config = dict(
    num_hidden_layers=23,
    hidden_size=320,
    num_attention_heads=5,
    num_key_value_heads=5,
    head_dim=64,
    intermediate_size=832,
    vocab_size=3832,
    hidden_act='swiglu',
    norm='rmsnorm',
    norm_place='pre',
    norm_eps=1e-06,
    positions='rope',
    rope_theta=10000.0,
    rope_fraction=1.0,
    qk_norm=False,
    attn_scale=0.125,
    bias='none',
    tie_word_embeddings=False,
    parallel_block=False,
    init='normal',
    init_std_qkv=0.0261,
    init_std_o=0.0,
    init_std_up=0.0261,
    init_std_down=0.0,
    optimizer='muon',
    learning_rate=0.00206,
    lr_mult_o=0.609,
    lr_mult_up=1.06,
    beta1=0.95,
    lr_head=0.00747,
    warmup_steps=200,
    schedule='wsd',
    decay_fraction=1.0,
    decay_shape='linear',
    final_lr_fraction=0.0,
    batch_tokens=[65536, 131072, 262144, 524288],
    max_seq_len=256,
    doc_mask=True,
    train_tokens=694500000,
    max_steps=3100,
    dataset='wikipedia_en',
)
MLP neurons of a small language model. Each row is named by its layer, matrix (gate and up: input weights) and neuron, and shows model dimensions 112-175. Each number is 128 + 24 x the weight over its row's rms, rounded and kept within 0 to 255. A neuron's up and down rows have the sign that makes its largest values positive.
Before each neuron's rows, "fires after" lists the tokens most often just before its 100 highest values on Wikipedia text that the model never trained on.

fires after: " P", " p", " B", "P", " W"
L7.gate687 [143 112 136 166 158 121  78 104 134 150 167 107 160 133 140  94  90 129 144 163 142 171 150 140 146 145 120 122 121 160 123 175 118 157 137 108 115 149 103 102 134 143 140  75 128 160 141 160 141 122 129 100 133 134 123 112 141  70 145 112 128 156 132 107]
L7.up687 [112 121 130 160 138 125 115 117  86 134 109 100 130 119  98 135 139 158  96 182 139 147  73 124  95  97 113 143 149 123 158 135 146 161 136 135 148 111 159 144 138 125 121 118 114 149 130 125 122 117 110 111 118 130  63 167 106 116 148 116  90  85 152 150]

fires after: "b", " b", "B", " B", "G"
L7.gate819 [158 140 119 121  85 157 108 118 160 159 128 118 125  94 152 160 108 146 138  87 126 143 121 164  98 123 152 147 148 128 109 126 123 189  98 122 153 146  86 109 151 149 113 125 124 145 141  78  93 157 109 136 150  87 117 109 141 100 143 145 115 145  99  97]
L7.up819 [127 117 159 149 139 122 123  87 156 124 108 128 117 124 165 125 118 130 137 126  91 106 132 112  89 169 148 146 170 141 112 109 119 138 174 123 138 125 141 149 151 148 102 129 114 125 161 118 111  83 111 135  96 133 132 128 114 156 146 108 113  99 128 105]

fires after: " |", "|", "-", " In", " IS"
L6.gate490 [ 74 135  98 145 101 144 143 122 125 133 133 127 108 125  92 121 110 116 143 165  77 154 124 106 153 102 120 134 117  89 114 135 115 124 102 144 113 132  98 131 148 136  99 120 125 130 127 147 149  85  61 135  98 149  86 147 107 119 140 104 177 119 189 106]
L6.up490 [105 123 162 133 138 159 165 128 116  98 104 123 137 113 145 132 135 135 156 134 129  89  84 124 150 132 121 121 137 112 173 147 105 135 131 130  97 132 134  79 194 109 135 142  75 114 147 177 123 113 145 147 125 109 168 160  89  79 131 112 130 108  96 108]

fires after: " U", "istry", "9", " Department", "U", "S"
L6.gate153 [139 142 141 164 187 140 137 148  94 143  93 141 150 126 160 146 129 123 134 145 125 158 147 131 117 190  76 110 142 146 115 138 158 142  85 105 126 134 106 107  93 124 133 117 140 152 138 131 128 165  74 123 128 153  96 135 124  99 139 117 116 134  79 142]
L6.up153 [118 114 149 143 118  82 127 140 143 109 104 138  96 100 123 106 113 130 102 122 114 139 150 158 123 146  77 129 133 144 129 118 160 138  96 161 160 123 114 151 126 121  89 107 129 105 127 103 153 116 137 109  77 157 154 122  98 128 114 139 100 108 103 153]

fires after: "."
L3.gate325 [110 103 109  79  79 138 102 108 123 141 143 115 136 132 120 118 121 132 152 113 146 133 107 112 172 147 135 159  88 132 105 148 144 119 153 118 174 151 175 155 128 143 137 164 143  70 107 148 117  89 150 113 137 112 184 105  74 101 149 115 148  75 136 117]
L3.up325 [103 137 123  97 163 151 159 105 169 168 151  98  79 120 124 143 124 156  92 141 125  90 160  84 131 137 139 134  84 138 115 126 133 153 114 115 153 143 113 130 151 153  99 183 104 142  92 140  97 190 135 100 128 106 133 124 155 157 168 103 133 106 133 116]

fires after: " P", " p", "P", "p", "res", " bu"
L9.gate532 [134 140 141 144 171 121  94  87 142 132 156  98 110 180 130 107 110 135 132 141 139 133 121 131 144 122 107 133 157  96 142 174 125 118 112 132 144 148  62 134 123 162 143 118 101 179 141 135 107 126 118 129 140 105 130 129 115  95 147 105  99 157 164 132]
L9.up532 [145 118 126 134 168 173 146 129  89 108 114 159 135 166 137  95 175 116 100 134  90 132 113 147 143 115 130 100 135 137 124  81 114 110 162 126 100 152 101 129 123 123 137 139 141 107 113 139 129 165 136 149 120 122 101 116 117 122 102 143 125  99 100 113]

fires after: "\n", ".", "ia"
L6.gate380 [115 111 164 132 192 141 135 190 127 125 134  88 156 113 134 130 119  99 146 162 154 120 168 135 146 138 140 137 123 103 168 121 146 137 156 144 164 100 113 123 129 114 130 144 139 141  95 104 103 121 155 150 113  91 122 107 143 114 108 142 113 113 162 162]
L6.up380 [164  89 119 113 157 181 102 116 145 146 120 142 139 108 123 125 135 132 120 122 145 127 162 102 113 135 175 167 127 125 157 146 188 137 123 109 147 130 114  94 107  89  99 131 118 142 118 100  86 169 140 141 117 134 156 133  95 103 109 110 118 115 142 151]

fires after: ".", "\n", "2"
L3.gate783 [159 107 133 110 124 157 149 104 153 142  97 125 116 134 133 114 129 129  95 155 141 120 105 117 143 150 109 154  91 115 149 182 126  87 159 141 120 116 174 131 105 132  97 186 130 143 154 141 117 116  80 150 137 141 146 126  94 150 141 103 125 149 131 119]
L3.up783 [102  99 109  77 139 158 104  92 149 156 121  93 135 157 138 117 113  99  90 166 138  83 118 109 145 137 103 159  95 112 118 170 131 116 179 135 113 110 154 118 155 169 138 149 134 110 142 135 134 145 113 126 133 121 139 107  98 134 108 136 152 135 179 140]

fires after: " O", " A", " C", " Br", " cr", " H"
L6.gate782 [167 166 127 105 128 162 123 140 104 154 130 149 104 144 153 125 117 108 142 147 111 154 144 156  91 151  85 110 154 127 136  80 140 131 124 136 126 139 129 146 127 139 109 118 145 119 123 139  74 104 150 139 117 108 128 124  85 181 138  76 137 135 129 136]
L6.up782 [175 186 122 148 111 121 106 126 102 164 148 137 162 131 123 144 131 121 158 157 157 111  85 131 112  79 133 139 147 168  97  83 119 132 152  97 134 148  74 130 137  97  87  95 165 120 155 126  90 102 140 137 133 150 145 145 104 163 169 110 100 126  93 133]

fires after: " D", " d", " R"
L6.gate83 [121 157 163  97 146 139 159 179 146 114 124 115 103 144 124 140 161 186 143 113 132 144 127 133 122 205  98  76 117  93  94  96 141 168 149 149 119 138  91 114 158  67 118 138 106 152 123  98 132 130 137 149 108 123 133 118 173 138 102 125 125 197 138 127]
L6.up83 [106 102 132 110 135 174 179 156 110  94 143 125 115 144 118  73 105 104 135 142 103 123 153 123 163 140 190 123  84 143 149 122 111 126 107 106 113 128 134 156 138  83 102 162 156 121 178 118 127 110 117 195 142 116 130 115 107 119 119 125 155 115 104  92]

fires after: ".", "ill", " min", " ed"
L7.gate275 [110  81 110 123 123 145 146 189 135 164 110  81 143 101  84 119 128  92 155 175 120 146 123 125  92 159 142 141  98 120 117 159 127 108  78 114 138 110 156 132 100 125  91 138 142 112 126 101 172 157 128 128 136 105 135 124 100 111 101 144 111 129 127 149]
L7.up275 [117  69 119 155  95 137 108 121 127 139 124 105 103 130 145 111 137 153 142 104 125 152 138 116 123 112 173 174 143  93 164 113 131 138 133  96 173 138 147 105 134 111 136 140 123 136 114 128 130 143 129 138 115  90 124 143 114 154 115 123 163  61 134 140]

fires after: " ", " |", ";"
L15.gate329 [126 153 136  97 112 104 169 114 145 163 150 103 106 144 135 107 115 156  94 113 125 149 113 138 106 151 134  74 137 118 122 113 155 118 131 116 130 149 136 152 127 136 131 159 124 145 117 152 157 122 138 174 126 119 145  83 123 129 110 154 163 121 105 154]
L15.up329 [141 148  87 116 138 142 144  98 122  88 126 138  88 126 111 144 135 112 103 135 134 111  94 105  92 115 162 160 158 106  88 130  99 102 115 131 139 132 138 136 164 118 144 107  74 115 140 158  65 105 148 136 129 133 115 136 172 109 133  84 112 118  69 151]

fires after: " F", " f", " pro", " sp"
L7.gate663 [146 129 143 158 139 118 112 120 103 128 101 150 162 123 153 141 156  85 147 157 130 156 152 117 168 103 138 130 206 144 138 104 107 155 133  89  86 133 106  94 162  83 115 104 111 135 100 116 119  90 158 110 148 125 137 146 103 132 164  91  91 133 106 109]
L7.up663 [156 127 130 132 151 129 139  98 122 118 131 131 166 163 151 194 134 119 134 130 139 181 132 156 162 107 136  67 166 137 106 170 170 150  96  79 141 151 170 114 131  92 109 130  89 109 104 123 128 102 132 122 117 148 134 128 141 142 146 126  93 116 111 150]

fires after: " B", "B", "S", "att", "us", " L"
L6.gate275 [142 115 155 135 125 149 105 136 167 137 120 113 110 129 128  89 124 162 119 168 140 132 141 157 188 159  80 165 136 140 134 117 116 166 133 131 126  87  94 129 175 127 108 100 146 125 144 106 108 152 123 134 162 108 138 122 118 112 106 103 120 122 123 113]
L6.up275 [174  93 143 122 153 154 110  97 151  78 102 149  95 162 162 140  97 152 114 160 141 138 105 147 119 132  94 157 124 130  83  90 120 103  98 147 119 137 186 120  97 141 124 118  91 123 159  81 100 146 141 115 152 137 147 124  75 140 133 105 122 112 130 128]

fires after: " B", " L", "B", "T", "O"
L6.gate469 [ 85 140 114 154  99 134 158 109 141 136 108 101 188  86 129 104 117 130 170 133 164 127 110 134 152 170 113 104 133 123 133 118 105 147  97 122 103 118 132 107 141 113  92 120 130 133 143 167 118 117  78 137 139 128 128 146 128 119 122 123  99 112 177 101]
L6.up469 [131 112 140  90 149 134 122 109 168 145  94 123 119 119 149 121 131 131 122 157 175 177  90 177 142 142 142 149 133 137 132 140 133 135  89 156 146  85 134 164 114  92 108 131 115 132 116 163  94 160 103 141 101 120 110 130  97 141 117 118 150  99  89 155]

fires after: ".", "\n"
L3.gate696 [ 83 171 139 119  70 136 119 120 139 156 125 171 165 130 155 127  85 145 111 191 137 102 133  94 141 146 133 116 108 118  89 135 155 113 173 176 165 166 167 180 165 133 130 141 133 125 114  64 134 152 117 137 151 124 107 119 110 126 203 136 129  85 145  93]
L3.up696 [133 162 139 115  77 160 101 124 153 121 173 149 147 136 125 127 103 146 121 141 122 110  96  66 134 152 150 127 106 126 123 125 150  86 119 139 164 173 139 128 140 128 147 164 155 143  83 132 140 132 153  95 161 133 137  87  74 135 147 151 121 102 172 140]

fires after: " ", "1", ".", ",", " gradu", "D"
L13.gate346 [130 116 152 136 106 123 165 163 121 104  87 147 114 122 104 137 118 133 133  98 111 148 111 139  99 127  92 117 129 134 166 152 121 108 131 122 137 130 145 101 120  60 147  86 117 152 146 137 122  99 124  82  76 122 129  98 149 142 133 134 112 137 126 135]
L13.up346 [153 107 147 123 125 141 113 120 118 154 112 143  60 156 150  97 168  65  96 108 164  97  69 133 111 149 101 146 123 109 101 138 146  95 129 104 136 186 112 117 133 108 135 137  98 113 104 115  96 159  98 136 102 119 114 123  65 118  86  86 130 105 126 130]

fires after: " L", " E", "el", "h", "L"
L7.gate11 [158 179 164 106 125 122 112  96 106 150 141 125 112 138 139 165  77 123 110 133 113 149 130 160 163 128 122 140 140 165 156 198 122 120 154 141 124 121 124 121 172 152 119 100 163 139 161 151 110 149 151 156 117 127 131 173 154  83 125 132 112 170 129 140]
L7.up11 [117 136 195 121 120 118 135  69 105 118 136 104 130 111 135 140 127 117 129 103 158 134 144 136 130  93 137 117 163 120  98 142 122 133  99 140 138 136 115 168 150 156 131 150 157  92 156 141 130 135 141 100 113  79 141 146 150 114 145 146  97 135  87  78]

fires after: " F", " f", " ph", " app", "f", " C"
L3.gate429 [ 96 111 143 116 155 102 123 137 118 188 128 117 122  98 155  93 114  97 116 142 126 158 163 110 105 102 109  86 135 146 141 105 139 154 127 126 122 115  82 120 140  73 106 107 139 104 107 150 118 150 162 103 158 115 104 122 130 121 148 143 116 154 154 118]
L3.up429 [ 87  84 150  75 187 102 159 147 139 157 119  99 147  91 142 121 112 138 118 125  91 178 148 125 133 107 114  89 141 127 137 146 135 103 107 141  75 153 122 142 121  99 138 111 122  94 140 160 165 140 117 117 148 102 125 177 107 151 150 122 102 141 122 155]

fires after: ".", "\n", "|---|---|---|---"
L3.gate305 [154 121 136 132  79 120 103 110 140 148 149  96 142 116 120 143 134 160 107 141 146 129 136 129 161 186 120  98 124 123 117 126 118 133 115 129 169 138 170 122 143 123 127 126 100 129 112 113 143 151 156 153 176 102 141  98  77 127 145 173 144 113 178 115]
L3.up305 [150 149 124 126  89 123 142 111 154 125 113 119 167 153 123 110 126 154 124 141 105 147 124 102 120 169  72  70 134  94 115 152 132 119 154 151 150 121 196 152 111 103  94 112 113 143 137  92 154 142 135 171 171 117 169 136  96 121 172 161 121 105 135 111]

fires after: "\n", "=="
L12.gate446 [162 120 107 106 157 154 151 146 107 126 113  93  90  98 137 143 101 120 119 144 139 183 109 155 150 146 109 122 135 136 151 133  85 131 173 146 145 141 136 124 117  96  90 151 136 171 179 123 125 124 119 105 128 111 141 190 148 139 101 120 117 115 113 141]
L12.up446 [112  97  77 125 116 162 129 144 107 150 128 139  95 138 113 115 116 126 171 112 136 178 160 151 124 136 127 147 140 103 185 106 147 133 117 156 112 130 112 127 130 115 120 135  91 141 163 123  91 140 153 141 107 106 130 137 115 127  96 141  82 137 152 111]

fires after: ".", "\n"
L3.gate732 [143  82 133 148 162 150 124  92 105 134 141 115 148 203 125 115 119 152  96 163 143 113  99 131 143 110 100 142 126 108 108 154 145 128 142 140 150  96 174 189 112 155 115 142 154 128 160 127 107 123  91 127  99 162 117  97 102 137 139 149 131 136 151 128]
L3.up732 [194 113 124 135 166 165 136  91  99 130 143 145 111 158  92 119 122 136 129 159 134 159 100 102 123 102 126 137 110 132 114 126 155 117 153 124 115 120 136 158  77 112 133 151 170 180 149 130 124 141  96 135  96 156 148 108 128 112 127 152 138 148 137 127]

fires after: "S", "s", " S", " s", " B", " most"
L9.gate348 [170 134 153 120 127 139 129 124 140 126 114 135 124 112 122 158 131 154 124 138 139 136  92 131 151  81 116 170 105 133 119 121 172 140 101 113 140 110 162 141 111 162 106 144 134 121 163 112 141 148 139 115 107 142 119 122 118 105 121 110 142 169 115  80]
L9.up348 [145 146 141  98 120 131 130  44 151 116 126 102 162 128 133 130 118 116  98  93 123 129 123 155  98 121 129 145 138 166 129  99 135  86 120  98  99 159 139 145 135 123 100 123  49 117 115  90 100 165 141 117 134 151 150 163 149 120 123 111 106 123 103 105]

fires after: " b", "b", "B", " B", "emb", " bre"
L6.gate285 [166 135 138 107  83  95 126  99 132 163 159 157 132 104 156 101 127 121 148 124 141 154 107 155 147 160 104 138 162 155 144 115 127 159 154 113 127 153 111 144 159 128 115 126 101 140 135 119  72 147  61 168 159 150 119  77  78  74 164 156 147  92 140 142]
L6.up285 [ 98 120 137 116  89 123 113 120 144 150 120 128 154 134 141 112  89 117 115 133 111 112 132 134 144 172 117  82 162 104 129 146 102 116 149 146 157  96 197 121 100 150 133 104 111 176 182 127 107 116 104 133 180 157 155 112 135 143 168 125 185 118 147 131]

fires after: " s", " W", " w", " wh", " dec", " S"
L6.gate247 [109  85 115 138 117 103 136  95 107  98 134  90 105 166 147 108 106 130 113 183 161 122  79 120  90 166 146 159 134 100 109 151 115 114 126 103 124 148 158 163 125 141 130 113 127  94  82 124 123 139 135 119 163 120  68 162 100 129 100  87 140 137 149 150]
L6.up247 [116 140 125 122 118 115 144 164 118 114 117 116 180 170 144 177 106 142 145 114 128 123 181 115 159 122 135 126 151 118 117 126 170 147 118 100 114 187 100 127 139 114 167  72 126  90 128 144  86 103 159 136 112 131 128 133 140 138 110 109 158 122 105 120]

fires after: " c", " C", "C", " rec", " as", " R"
L14.gate544 [135 132 134 153 135  80 183 148 134 144 122 113 148 133 172 130 130  52 103 113 100 103 119 119 175 154 118 105 114 146 151 132  92 135 119 128 114  98 121 131 158 155 141 114 108  88  98 111 135  82  91 116  97 114 116 151 152 136 109 101  88 159 150 134]
L14.up544 [193 103 150  97 115 108 139 174  77 146  92 124 142  91 184 109 124 134 124 115 113 151 114  85 164 142 170 114 131 168 105  75 117  97 135 150 115 133 164 116 128 128 128 146 147 114 168 146  98 116  98  90 110 116 139  84 132 154  92 129 132 128 159 102]

fires after: " c", " C", " V", "C", "c", "ic"
L9.gate803 [ 85  97 140 141 124 105 170 124 160 121 100  89 118  80 153 157  85 120 117 116 149 132 169 169 169 122 111 164  88 137 135 147 114 158 103 157 136 146 125 134 155  93 139 139 138 132 122 119 158 119 162 162 134 130 109 101 149 102 122 118 115  99 150 177]
L9.up803 [115 133 122 131 132 105  73 166  99 130 161  66 121 106 124 117 148  74 137 134 171 131 105 109 110 129 135 114 139 142  97 122 131 120 110 153 138 148 143 103 136 153 115  84 107 145  86 100 104 109  94  91 148 138 148 132  76 150 108 134 122 132 111 121]

fires after: " S", " s", " p", " sem", "S", " J"
L9.gate254 [110 133 155 103 164 134 124 123 117 107 157 106  91 121 140 115 138 143 119  95 129 173  81 150 130 137 102 138 123  89 125 139 119 118 131  86 134 138 126 112 128 111 150 135 111 127 102 102 139 133 129 101  90 156 102 133 102 145  85 103 152 113 119 150]
L9.up254 [133 104 140 111 116 147 124 155 132 101  99 135 152 145 160 124 108 123 116 134 142 170 173 136 117 109 121  81 154 110 107 108 144 154 138  99 158 124 108 155 159 147 151 128 138 121 135 105 113 138 132 114 175 177 105 131 151 136  82 136 102 134 126 151]

fires after: " d", " D", " p", "c", "i", "d"
L12.gate41 [113 116 141 128 130 122 144 187 123  90 136 131  99 125 154 138 144 189 115 105 145 140 121 124 155 119 131  67 124  93 133 105 118 161 153 127  96 110 114 135 196 127  83 122 114 131 106 100 175 142 128 157 129 175 119 143 154 110  87 111 122 160 129  95]
L12.up41 [144 144 120 132 114  99 150 140 131 119  85 180 126 179 161 143 160 119  99 105 127 138 111 135 139 136 131 135 126 115 155 101 136 100 158 105 143 110 142 145 164 119 129 157 111 111  98 161 176 136 116 135 140  73 123 153 123 131 102  85 103 162 138 127]

fires after: " ph", " C", " spec", "D", " D", "im"
L7.gate774 [135 125  96 146  78 131 120 150 137 178 157 142 105 113 138 154 135 134 113 141 134 163 151 154 102 132 151 129 120 128 138  97 111 142 147 109  91 118 135 141 151 176 120 130 160 112 131 128 127 145 178 126 111  95 161 122 143 121 115 117 153 166 115 186]
L7.up774 [ 98 110 120  87 165 117 128 166 114 140 105 107 139 129 152 104 132 139 140 151 128 137 157 147 144 136 174 117 128 152 136 126 154  95 158 119 111 113 126 126 154 127 126 106 121 138 116 131 161 151  99 106 161 111 148 116 150 127 112 122 114 143 140 147]

fires after: "\n", " |", " (", ")", " –", " /"
L18.gate137 [143 153 109 127 150 123 108 116 139 130 118 156 144 158 120 124  91 149  89 162 109 190  97 129 103 137 130 163 129 139 138 142 112 136 121 110  78 124 121 172 107 156 127 165 145 152 138 134 111 127 139 117 101 131 130  74 105 122 154 141 131  82  77 164]
L18.up137 [184 137 143 132 114  94 171  78 124 116 171 106 112 135 146 133 100 118  52 126 112 130 114 147 131 134 148 136 154  70 119 163 172 109 121  87 145 166 102 134 148 131  84 119 184 145 141 117 109 103 135 145 114  87 141 171 123 127 160 148 110 154 119 123]

fires after: ".", " L", "\n", "ater", " M"
L7.gate48 [145  80 114 159 132 166 155 112 125 174 152  99 138 129 109 101 112 144 141 133 109 110 115  98 169 124 136 109 112 160 110 139 158 122  90 109  88 114 128 145 179 140 128 130 166 159 128 180 141 113 161 115 110 101 153 158 110  90 120 151 122 137 138  90]
L7.up48 [182 116 158 153 161 120 138 122 134 169 102 121 171 160 148 115 139  81 130 115 126 114 125 133 112 107  99 132  99 185 120 102  91 135 144  76 130 108 111 128  91 126 121 162 121 154 131 135 114 169 162 108 102  82 143 133  96 132 156 126 116 147 126  99]

fires after: " U", "S", " K", "A", " k"
L7.gate761 [105 112  88 143 115 119  80 130 158 170  87 117 157 107 131 142 120 120 133 137 152 103 123 110 109 127  89 150 124 135 145  86  85 130 140 142 140 100 149 164  92 109 133 107  95 133 107 140 157 145  98 115 130 169 120 120  84  84 111 131 138 145 135  82]
L7.up761 [133 156 165 114 124 118 146 149 158 135 107 112 158 137 120 100 122 123 138  73 133 129 146 143  98 111 119 119 165 142 152  84 120 135 128 121 145 121 116 168 129 158 114  97 118  95 152 141 178  95 161  75 134 157 146  85 151  95 136 103 104 131 100 120]

fires after: " f", " F", " mod", "ess"
L6.gate489 [134 118 116 118 139 133  92 152 117 184 143 141 130 130  76 132 123 137 113 180 140 150 156 104 107 102 135 107 154 129  78 115 143 111  95 151 141 131 133  70 156 106  90  55 109  98 130 134 113 140 169 123 135 126 101 161 144 115 122 154 134  99 175 113]
L6.up489 [ 99 148 121 118 114 130 142 163 125 108 141 132 136 160 125 179 152 124 129 124 141 158 147 126 105  64 139 114 157 124 105 140 134 128 133  96 115 136 160  95 143 136  73  91 102 118 146 187 140 162 139 115 111 185 119 129 144 144 124  75 135  96 135 167]

fires after: "1", "|", " |", " ", "9"
L20.gate804 [115 146 110 187 142  78 118 174 120 119 167 110 120  77 121 113 145 134 160 134 103 107 147 133  92 128  90 106 167 142 104 130  93 152 145 103 127 143 136 106  87 109 111 121 115 140 139 142 104  97 108  99 156 145 112 148 126 138 146 138 143 135 112 135]
L20.up804 [122 134 154  77  98 117 133 146 104 151 146 120 123 125 113 108 115 136 124 124 163 169 109 129 140 136  61 161 124 149  95 116 155 121 160 108 139 133 169  95 119 113 128  86 131 113 154 157  82 119 130 135 123 116 126  78 125 124 132  97 148 130 105 169]

fires after: " T", " p", " P", " t", "at", "ot"
L7.gate279 [125 148 153 140 147 122 109 138 141 128 134 103  97 108 133 167 148 133  75 146 143 151 159 110 141 153 106 105 110 110 147 133 108 117 115 147 127 126 121  92 146 168 130 126 109 109 132 117 148 115 115 125 159 106 107 129 137 105 141  92 114 139 117 124]
L7.up279 [142 172 147 164 150 112 138  66  95 151 118 112 146 161 123 135 120 152 116 111 142 142  92 124 146 127 134  77  92 150  92 142  86 104 156 136 133 145 140 114 113 115 127 125 127  79  97 141  97 133 101 138 122 111 129 124 140 123 138 133 116 125 153 140]

fires after: " L", " N", " St", " W", " l", "in"
L9.gate120 [115 145 135 111 136 143 119 131  86  84 125 107  80 108 155 127 101 136 125 148  89 128 156 110 164 113 144 143 157 121 151 140 155 130  81 146 148 117 143 160 164 129 131 158 152 143 124 117  89 132 107 157 139 171 113 119 159 120 130 127 122  66 170 140]
L9.up120 [135 144 100  76 125 143 153 131  66 142 134 125 129 117 140 111 154 116 102 184 158 156 149 127 166  74 176  87 173 122 134 115 145  79 109 165 137 121 107 130 150  97 169 157 153 115 121 103  88 120 108 125 165 118 134 120 138 138  99 120 124 135 120 151]

fires after: "\n", "S", " S"
L6.gate233 [141 123 133 151 132 123 160 122 121 149  90 121 151  95 151 109 119 155 119 142 147 133 130 131 166 152 101 138 175  96 128 109 181 136 119 107 120 126 133 112 127 135 114 211 141  82 153 112 150 145 141 153 157 145 114 189  95 142 146 132 158  89 163 104]
L6.up233 [ 84 129 161 121 134 142 131 178 156  82 134  82 122 134 131  88 123 127 129 137 136 124 194 158 147 158 162  83 103 108  68 164 100 154 160 139 149 141 128 172 142 152 119 119 173  87 159 129 157 159 126 194 127 144 145  77 141 154 101 129  97 133 154 101]

fires after: " l", " se", " L", "l", "L", " E"
L9.gate177 [148  99 141 113 129 140 157  84 105 108  97 153 133 172 121 127 127 119 165 133  95 136 147 126 127  91 120 133 116 110 160 125 104 142 139 137 119 154 106  96 167 130 145 118 148 166 122 159 111 165 114 129 131 168 124 119 128 138 131 121 107 144 198 118]
L9.up177 [136  53  97 120  64 126 128 115 129 168 135 151 125 125 146 145 139 112 122 112 162 155 144 127 112  79 140 135 118  83 154 117 119 111  75 165 125 111 111 151 195 134 101 157 127 103 109 107 132 144 105 116 123  88  94 129 150  97 126 166  85 160 121 153]

fires after: " f", " F", " t", " E", " e", "F"
L6.gate55 [129 122 111 137 129 127 121 162  72 186 130 126 152  48 112 119 129 111 126 138 130 117 140 111  88 145 130 109 106 125  82 127 137 117 115 119  83 108  88 134 156 151  98 133 144 123 112 126 131 129 151  97 113  96 110 160 147 106 118 129 138 125 174 104]
L6.up55 [165 114 153 139 128 124 114  75 125 150 132 140 142 142 170  81 105 124 123 113 123 164 123 116 166 146 146 136 161 143 103 173 142 121  93 129 137  99 113 164 155 129  93 133 140 130 111 117 117 184 179 101 107  76 131 144 124 180 158  90 116 135 177 115]

fires after: " ", "–", " the", " |", " (", "-"
L20.gate159 [142 159 125 133 150 123  92 134 109 142 166 151 124 159 111 130  96 142 151 143 116 157  98 142 117 104 110 140 143 150 108 156 159 127 120  96 140 140 137 142 150 136  89 138 127  99 124 113 150 150 145 178 138 120 103 140 142  96 160 144 194  95 153  75]
L20.up159 [167 154 131 146 103 158 159  73 172 123 102 155 158 135 143 145 155 123 103 159 130 101 129 106 112 136 136 153  77  75 135 137 130  89 117 143 103 134 184 157  83 135  90  80  47 116 140 142  99 118 146 100 182 108 131 153  79 105 186 131 136  99  72 102]

fires after: " ", "\n", " |", "1", "2"
L17.gate744 [129 121 153 119 169 133 127 161 117 142 114 136 146 134 152 141  98 124 119 124 162 151 144 136 145 131  96 101 191 142 127 150 117 117 145 128 154 108 135 130  62 143 156 135 162 103 133 117 126 109 104 137 148  94 128 132 127 154 138 106 133 112 113 103]
L17.up744 [141  96 155 111 110 132 103 145 157 143 130 139 109 138 154 130 135 155 107  89 134 128 162 122 143 115 137 119 152 150 134 173 153 138 132 124 162 121 152 114 104  95 132 107  96 107  93 119 109 107 137 117 167 116 125 116 105 101 114 118 135 100 127 127]

fires after: ";", " P", " O", "O", "P", "\n"
L6.gate687 [137 109 144 134 128 129 143  85 132 118 145 130 151 156 116 114  88 125 150 144 149 117 184 103 102 139 119 100  97 140 151 133 140 114 141 136 134 152 137 117 169  99  98 124 127 146 153  98 172 146 139  95 153 149 140 152 140 137 131 168 100 114 145 115]
L6.up687 [135 105  88 140 148 143 122 131 152 124 134 178 136 103 156 118  99 162 125 135 126 112 154  79 103 120 131 106 134 135 113 135 152 149 117 101 147 138 123 121 156  95 126 130 123 166 132 155 144 107 106 102 138 128 110 138 102 102 169 174 128 145 171 174]

fires after: "\n"
L20.gate505 [116 115 125 107 122 126 111 183  96 111 119 115 147  95 136 129 112 148 135 137 146  77 113 137  99 110 127 106 123  68 121 119 195 101  98  78 103 119 147 139 116 129 148 108 170 183 155 155 104 126 120 164 109 157  99 149 158 126 139 160 109 142 150 153]
L20.up505 [146 146 141 105 136 168 128 162 112 117  70 105 170 144 103 177  90  96  87  84 164 134 138 101 128 106 164 128  72 102 184 115 105 139 151 138 132  70 146  83 102 127  94 118 123 147 100  94 117 149 120 124 110 126 164 115 162 127 131 143 144 140 109 114]

fires after: " R", " H", " V", " C", " B"
L3.gate114 [152 118 145 116  97 157 122 130 101 136 116 166 127 133 114 138 135  93 152 112 136 119  66 138 127 158 123 133 118  91 156 125 145 153 114 144 125 117 121 149 127 126 136 114 121 141 107 150 140  92 116 148 115 108  75 125 146  94 158 115  61 164 165 171]
L3.up114 [180 105 123 118 119 158  92 156 100 117 135 104 126 117 150 129 150 113 143 141 153 134  84 102  98 126 160 177 141 142 117 118 137 109 158 142 100 126 133 127 133 129  75  88 161 140 127 105 113  98 124 115 132 133 141 152 147 100 138 160 127 120 145 141]